config.toml
n_layer = 12
d_model = 256
n_head = 4
n_kv_head = 2
head_dim = 64
d_mlp = 704
vocab_size = 3606
activation = "swiglu"
norm = "layernorm"
norm_place = "pre"
norm_eps = 1e-05
positions = "rope"
rope_base = 10000.0
rope_fraction = 1.0
qk_norm = true
attn_scale = 0.125
bias = "none"
tie_embeddings = false
parallel_block = false
init = "orth"
init_std_qkv = 0.0427
init_std_o = 0.00871
init_std_up = 0.0427
init_std_down = 0.00525
init_out_by_depth = true
optimizer = "cautious_adamw"
lr = 0.00128
beta1 = 0.9
beta2 = 0.98
weight_decay = 0.21
lr_head = 0.00581
warmup_steps = 210
schedule = "wsd"
decay_fraction = 1.0
decay_shape = "linear"
final_lr_fraction = 0.1
batch_tokens = [16384, 32768, 65536, 131072]
seq_len = 1024
doc_mask = false
train_tokens = 162400000
steps = 3503
dataset = "wikipedia_en"
MLP neurons of a small language model. Each row is named by its layer, matrix (gate and up: input weights) and neuron, and shows model dimensions 128-223. Each number is 128 + 32 x the weight over its row's rms, rounded and kept within 0 to 255. Numbers have three digits each. A neuron's up and down rows have the sign that makes its largest values positive.
After each neuron's rows, "fires on" lists the tokens most often at its 100 highest values on Wikipedia text that the model never trained on. A number after a token or word is its count.

L2.gate636:162148106113127177089102098094111101153175112108155093122157121087144111132097094111107085114109221140189186143171086149159159140152094144118114164144186150111144144148115117151155120185119105029200115112169175122157095087120145090139165089119158211076192111134138164126143143079116176105
L2.up636:120137096080137144136170096114072152085125088173123152121112130162091116094073143160133065169092171214105129067109143105093165119135152156171094140153173145013124112144105153092135155115156121135152115138139193146103096117072073203094152124112135136113074114122089110139086112163123125134
fires on: "b" 25, "st" 24, "p" 6, "m" 5, "y" 5, "and" 5

L6.gate385:165110121139144106077114141103092150164127209114191084136126141105123127105089132129144129116118161107107105106125111074100111120144063093101150151157168192128120138081138125127121120165111094146126173176096163177117167053134106138124111202101130113182170144203068131135147179201115161140
L6.up385:141185137114117089098126089143102086153133116143157135140159112128119105183141144160080177123186123139092136111137097182161105155173174100107133107156129166077088128117118161107113080133143122118044096197092188144101129147158127099074147152140116149099134105192166134053128077122163114123
fires on: "ur" 51, "ow" 4, "iddle" 4, "ah" 4

L4.gate295:108104134130139090206177162111154087133065146143097128158088162173169115073113133152117148148104159172162112146133105104138166079155160145134100099104139099119109122127109133104160132121119126115135071142151110114119171139072118136124113151123107158155123098152122142100184162116080121194
L4.up295:124178130185120108113073167109141147116152112160100164109115124069149174102133107171155110134122182179148104129132080157106121127166119130139126097108109112148110098115202143072104099129139145119167129123177127093102101061094098166099203153179161075114131116099123157180130082064131100082
fires on: "al" 24, " &" 12, "ass" 9, "p" 8

L3.gate622:152152082108147140126116113125113184165070204144116137174124119099139128174190088103157132141106130120143100132129107044087193136144094126101121163116122084162115102106117113074152090156124196134171123147175149127112085090173112147171145136111151155138146080117078156095142128120106148139
L3.up622:167099174092062128153125140104089127072117109123138102175089087076128110117118133100128148140096132100203121174139112114176098153151132162107164147133078122085043143098113051072117144192117159150090205142215188155147118140123138131147077115114137170206090090136127136130128086121136148115
fires on: "n" 48, " bl" 17, "g" 8

L2.gate117:120095185137160115155119090127106184115085188111136157091104140161177171144156096089133092112131114133091143213127179131136111147109106182112071156120148056178146092159160140106137141164113111124110146130181093153095128106086076185174180111106109110064194092144099114095154102126138113126
L2.up117:156098139133159071146104104118152184153101125117096107108168144134135109182138188151120102091178143105133084124144107121139134147137129044101147126128128125174098191104158090070170106164131136066120107108194155174133195135162111154073131163160146124176149137150097168112177090100072157123
fires on: "th" 24, "n" 10, "ph" 6, "c" 6, "'s" 4, "outh" 4

L5.gate134:146124145158104143129091155165114179135120112152083161120111094142125198070119153144125096144107044195171086137117148101062126143154073136123079130137072114159119094087148142142103121124103089148090137040155127165134102175172115203179141120167130084175110114128160127104116115136129075207
L5.up134:088082160158143054123142090137121125111153136128076144125110142195127146190146090130079162159119097164115122158131100121191099141105171144092115166156069127102113198070148163144058113255104135155143109061077167124151094104182177185129120079171155046065147168172121127107138085110188161146
fires on: "s" 14, "om" 10, "er" 10, "ult" 8, "es" 7, "op" 5

L6.gate104:077215125140163131149110117142172128076062141126171101161137171130107124122115127094085087134135193126132117157136118154128103141140159135102072151136113128129152143075072150124095176148118152133164178079121108163110155141078081170092092167070148139144144112104174131140143089135102098106
L6.up104:135105073110095158084121087169073135143127095106184130164131159106144120133128169138118093140083108143160126071141083136108113196170105113121157076096100134102098169142127143130126169127182115164113142090098216140136103118150113158151111132130130151182096175155133071056086127151125121131
fires on: "g" 20, "r" 16, "u" 14, "oll" 11, "a" 10, "s" 6

L4.gate89:116152137177184166168160085132140090069091127119187135129229130181137110086115155162114157146183144108142091116096114133169130148152179173141090119080124089132155150096157129037160095142179138152094112175109178083121109072131160080116154106167171133096150125160172123123152099066174093079
L4.up89:162208129166127102121149109051153072111146147161140097101121100084106101124121109155133065151148151094082114117128078189161087183133113077112111143158185209070162124154162062105170153217136104147148129122100143069105061107124136075075116093161157151130144106154112105143165109125091126111
fires on: ";" 38, "es" 6, "ins" 5, "ences" 4, "ens" 4

L4.gate339:104047177082139116131115130177163155155088143156091133099108139095120115184074086192149162072145120078122086128095155124135086142111138181138120102125098116103171181124151097082127131085144131099148107160171090170116122091148134140177143140126070120129141085164119175194179145155169134142
L4.up339:121126108122082126156127096148153129056107160133103151139153108179083101087139115130161136142126168133099087151081132130140064171090088106154035117091172049137152111117157086128137127094092071101113139185132134148117187103152153169159130154100138150093121168129106066135067143126133085174
fires on: "ra" 14, "ol" 9, "ge" 8, "al" 7, "ography" 6, "ric" 6

L3.gate411:137172077140139137109234127139152132134149124151128089123070135177122140096109117101115128165150117169111090117141137118137098089126156142102081066120166086141126151155095144119103060236156125117155137130099189131106085136126141147134129105116111123126142102055161166166149150122131140124
L3.up411:187188126112095125164086098089104076148166134103116096177137133130133100134113091134093163126159121130090224070144120130114145139063125119087114189102125150149164112132166082137171124118127067118103140212175112148131088089117148154160117122092060106117107147125148122130123130081113099115
fires on: "in" 18, "ic" 17, "one" 14, "ar" 9, "an" 9, "y" 8

L2.gate173:137118161182093091125174148111098136100097148163138164192092142168146133106118094107115219114096118094171126164158120157145093115171108134142102096138095120150161087023106181130161124179108111146099073139056143093165142134124209110113157164135109090121114143145149172150141162202143113152
L2.up173:107151155073146174101155135122106109093144160130085156140155155134114190142108101111073202132108095154176115147102143143084172119130138188164130113129127092171064164151104185203165113098147118080077120117056168107154136077087106125162162135061152097170153071141152110119176136159136091172
fires on: "'," 52, "il" 9, " local" 6, " along" 5

L4.gate608:105082132208162141216165145137139168122127150167087136093097162140144140108146106091113087137109132154110056133146140157132167082098095120086138074110098135100094103074137122171127147149093124132114129139117145150065080083093102121111113124056102114171159109144088103166183172161151107132
L4.up608:163074096181155135140163101148077162130170134137057136109059099236103139163156184180101093073109110124086121117116070153097109114114139101113187157123065118159123163111148111176061148174138101128140132133098180154115093169195156156045123150138143135142071155128117122110128149154115175197
fires on: "es" 22, "od" 20, "s" 20, "ec" 7, "ue" 5, " Des" 5

L4.gate329:124136170086105158187146097112128172147106081161105103114124128113114134097125101105129111140161067137142091139114134080106143071133136188106157056141103092087142171076101105085116095156139107062103100077107125096130066119090088185138090164091132162117179111113104126154202127179080156181
L4.up329:142118180113161133138161148122060111112126112111105123191144085120187126204138120146099087102143169173081138104093157129140155163112107171160133117097078127099160122167175115167150107121112124136165105191163138100151111158117154148115061116162170133178117122116161089106083130149125167068
fires on: "ic" 15, "ric" 10, "in" 9, "ort" 7, "ig" 7, "ut" 7

L5.gate326:169155137209100143126109074129135163122070075136121108077117149096145131148100107109153112077131138157138191088062158176081107149128138089168131104143165136138167137068133150102084164103171161099128136097168165178187123145055119111142171080086080171136152088118166119167149127137146092160
L5.up326:102139114124145065155120094132182123144143105098099163135139118133114082108159090124105122108174125128101078076133107116119088086116140185119099135175149128142136140093095102115104107060122171066159098151166140110091165107152137182093121135067133123110091170144086187082084163155111097174
fires on: "." 20, "ace" 17, "ra" 7, "RA" 5, "ru" 4, "al" 4

L4.gate496:158081074124097094130105179147110123100121142118134157143107109165147141199167115133079118133161135189197122124144147156090139119140152131076180136143140105144144157145109151140114146168065170159089151147033101195107112125168182147143118087114174110139131098119107132099142178107078109133
L4.up496:101144156137023153105111138123083054113113168150172158051149113172153199091102117094102132112132127176120097136076120134197114133118142165120118133135100135127062150079144075117127125151079126123087134112089156138066151142175166149150140119194174076117141140157114171139111106143134109123
fires on: " s" 42, "on" 9, "es" 7, "–" 7, "ir" 6, "er" 4

L2.gate50:124100108145161112107094097142124090177178102080088115122132157119143108123071117148130090116124196156139151135138105130107117164182117131140121125126117151073156176114095128156160193126107175068075172121123119141133147117140142152107144051162213116145136175120184113126081163133115112124
L2.up50:151122133154114117162143115079075153072120137160177161064128105181159160078154114149135136102127060036172138163093108145114141107162125093121092092173145173063117145142077158133131169124128127156093126129138122171150065089113118199100146094073146115126099141152106123117140174148120125153
fires on: "is" 19, "ac" 18, "ag" 6, "b" 6, "c" 5, "y" 5

L4.gate508:094164119097086103120201110143170120096100147120127103147147175114181163147091106102065132127107116130148108121167109165123217079187159154116116143098078140134150134077147173116159112127163125121123082154090128160132103089072132095157138113100151150153136172139118112142117153148097069174
L4.up508:075054113117121044127109069164185127158133142114133121109070136175168095127131155095151125169189142128169131125128067181114149144111151111140119100102117122115106141119129160090090151130152124155148099124086088189102120191148120090093110094129142126159124082150117107110117162156150074136
fires on: "u" 20, "z" 18, " qu" 12, "ch" 11, "er" 7

L4.gate61:178114148111140154149188118206135160110175102096132121144091147119124188147116118109100135191135133082126134123112111168194083104118148134118060150140112094137131167092160117073144131124146079129118164131120165123119112146147077146149125129116119088121056106081121127185128125124130091118
L4.up61:163120168126137133103139132123034150136132129118165101090070114111094141139177170132156113102138128151159127126133147141102146085102119105158156138106081131139128114143129134110122129034105097062158153104191160163130077112088158133118071144179149185101103116188137123121169162176164107130
fires on: "–" 72, "-" 11

L2.gate130:176120112090128153122153141136102180094123110166156126125114176084113165101136101112133109066152174110133117094187143079096119075128154103149148131143111088127132128093137186059097091123152117145176112126164171135138118126048123128116163140068049136139186091152122154162117103101128124171
L2.up130:200092120111209116127134131112149157147126108105059077109114122105170161137147187141100111113128098077069156140182112120142118101140130102145140108081079154065127130087156169141137106104150108177242106178149150123128153163110169123118181089158100114098131103177109180129125182129144107110
fires on: "al" 34, "f" 10, "P" 8, "." 7, "ual" 7, "ular" 5

L2.gate702:104204106098167115098180175116156122096083118186181085115101177178107152132099127163110130149101076170132091095141103124126111140150132065146100138089125109166116154106106177117124056115152114104153067101090141120154116141078154119168196095120152165172070137139129198109171121147095126089
L2.up702:135188141158084123156156108151143107133131179102091159105110094124140092115135153124119177108114136103129106141138093166137118136083159073122119109122119172109186132128150145098064083107118136113113091151103139152151104085183109169195164116131133188131150092131102150109216180098121089150
fires on: " sh" 42, "ch" 17, "sh" 11, " Sch" 8, "z" 7, "p" 4

L5.gate342:198178151138150155119154138119119127143150074074134138078111130127093112103064126105107166141076126106176111125099152141098160077073146121143091115123159141158097100070177090078055092186139089178192103141127097151093162078093138075150168102065104101121133140109107123113139144153112129184
L5.up342:127104056109180165116146125175087101114160083163124188094111096143175177122137167130133142109149105138176161106103129077107156087142158127164154133111099095160166127073160145148079149110147141140122109093094135127075145110057146110117082162167122160125101086111092129077194194124133144137
fires on: "." 33, " Am" 11, " Indian" 6, " Bel" 6, "el" 5, "en" 5

L2.gate214:133157146067123092125186161109080097138076152105083102193118127170112146124115129112108147153162158120137111134051140124130197113128106146104155090093129181114154104137129139126077141079067127184155128130135173121144157085107129060132086127059130072141072122127185102205135071176138127115
L2.up214:121139147110169150122144121127165129095127095131114123120155160191147119115130198134100058138110084121141112114137132117132131124172127111113162151117190123094081135119128189074156123075083135161174119087153182102139094088073101120090072142133147208149094174151123102179174098192142124134
fires on: " proper" 15, " offic" 15, "ap" 14, "iqu" 12, " Work" 9, "m" 8

L2.gate573:130130093105207125126159134103084084103104169130083099083139174150137176135190134089106150058117111145065178108133074180114158120149115109149179115139131135180136124113127155105175104172094148045186126118113095113171090154145100135119149138108116136104148079177065090095142171123133198107
L2.up573:121065116122097102119124099138101138104138095101140099132136143111131138143210152150178111139170098157112156099158138172053130089093181146136138176158138167094110119110044206105079103107157119090188125171115146095140159166171146151089081194157099113159127104159159167144105140088134114035
fires on: "u" 18, "ific" 14, "ag" 12, " to" 9, "al" 8

L3.gate505:177179144141087098149176152130132150111093124093077127127121094122182190084103138115081136132188118150082089168107151124072120155047111156145197094129075124092082140112136104076150157112184180146117088097118168120140077146132112172133169125116132152145123140205137124169149146087125124109
L3.up505:141160088131190103114118110138083133119077090149137138195173082151116163159159130124146103190184142128117194166094135139096168142106092137119144143126133133079174178147168126139163153116088096142163103161131110191105136153110152106132103077170062127126092127116150110142163166109069138119
fires on: "ic" 14, "in" 12, "os" 9, " contin" 9, "t" 6, "le" 6

L2.gate437:183104128147117146142163139210137174140184083104204112171170149134136110158157154086072144166128130163138120129142105140100170126155111112113079104182131119117171089054168140062049137133115165142127114107142081130161137169096141157098134146116112169143135100121159118087163210110119094144
L2.up437:174152129161115142131144189126134156130169156162138128166131100071110116070127190080134127100192166178109129120071119133049178162199105111163116111134159133134210098081106122096090099125055092137147111137142161124160103189105053091071119074121119097163132154072151145131130153112112103069
fires on: "on" 22, " con" 19, "ly" 14, "ight" 5

L5.gate247:113107075135174134121124128106116130148117148103112099157091154194183151148150157144098172117091124101156142131059141064179182078115151109091148134089108080164157164136107069078146073167158125083114163165141176125111174144167107172110141107084065138045125132210110160136131128129105130158
L5.up247:085150097118158108072127142194157118120104123181102203085170167101110140172100132179142147104151173167150081186093176145154114053086151114186112148151131075131139107112126061104194101114115158101105133123124153138117133138149070166142142100137141115078109081107139140163182101103147166106
fires on: "p" 16, "," 16, "d" 12, "al" 8

L6.gate93:097199151092126061128128153132105103115090122177139138149109131091098168159146169132134115165127143125169100128110100140105163072132152114141105163147089145132146143167124105142150132103138169133127099105171226125113121105171181128156104185117082179094128167114143193149151129143149078147
L6.up93:127113149069092105113116128113078138126148201128104112152107128135123116143151145162130155108186124123140091163112118105122121116160112110144156129135105083116104116175123120169041142100085141156173128105138129128145160123105047113101154131181180101151115117119121101139119104151159167112
fires on: " add" 19, "d" 10, "arn" 9, "un" 7, "ur" 6, "z" 5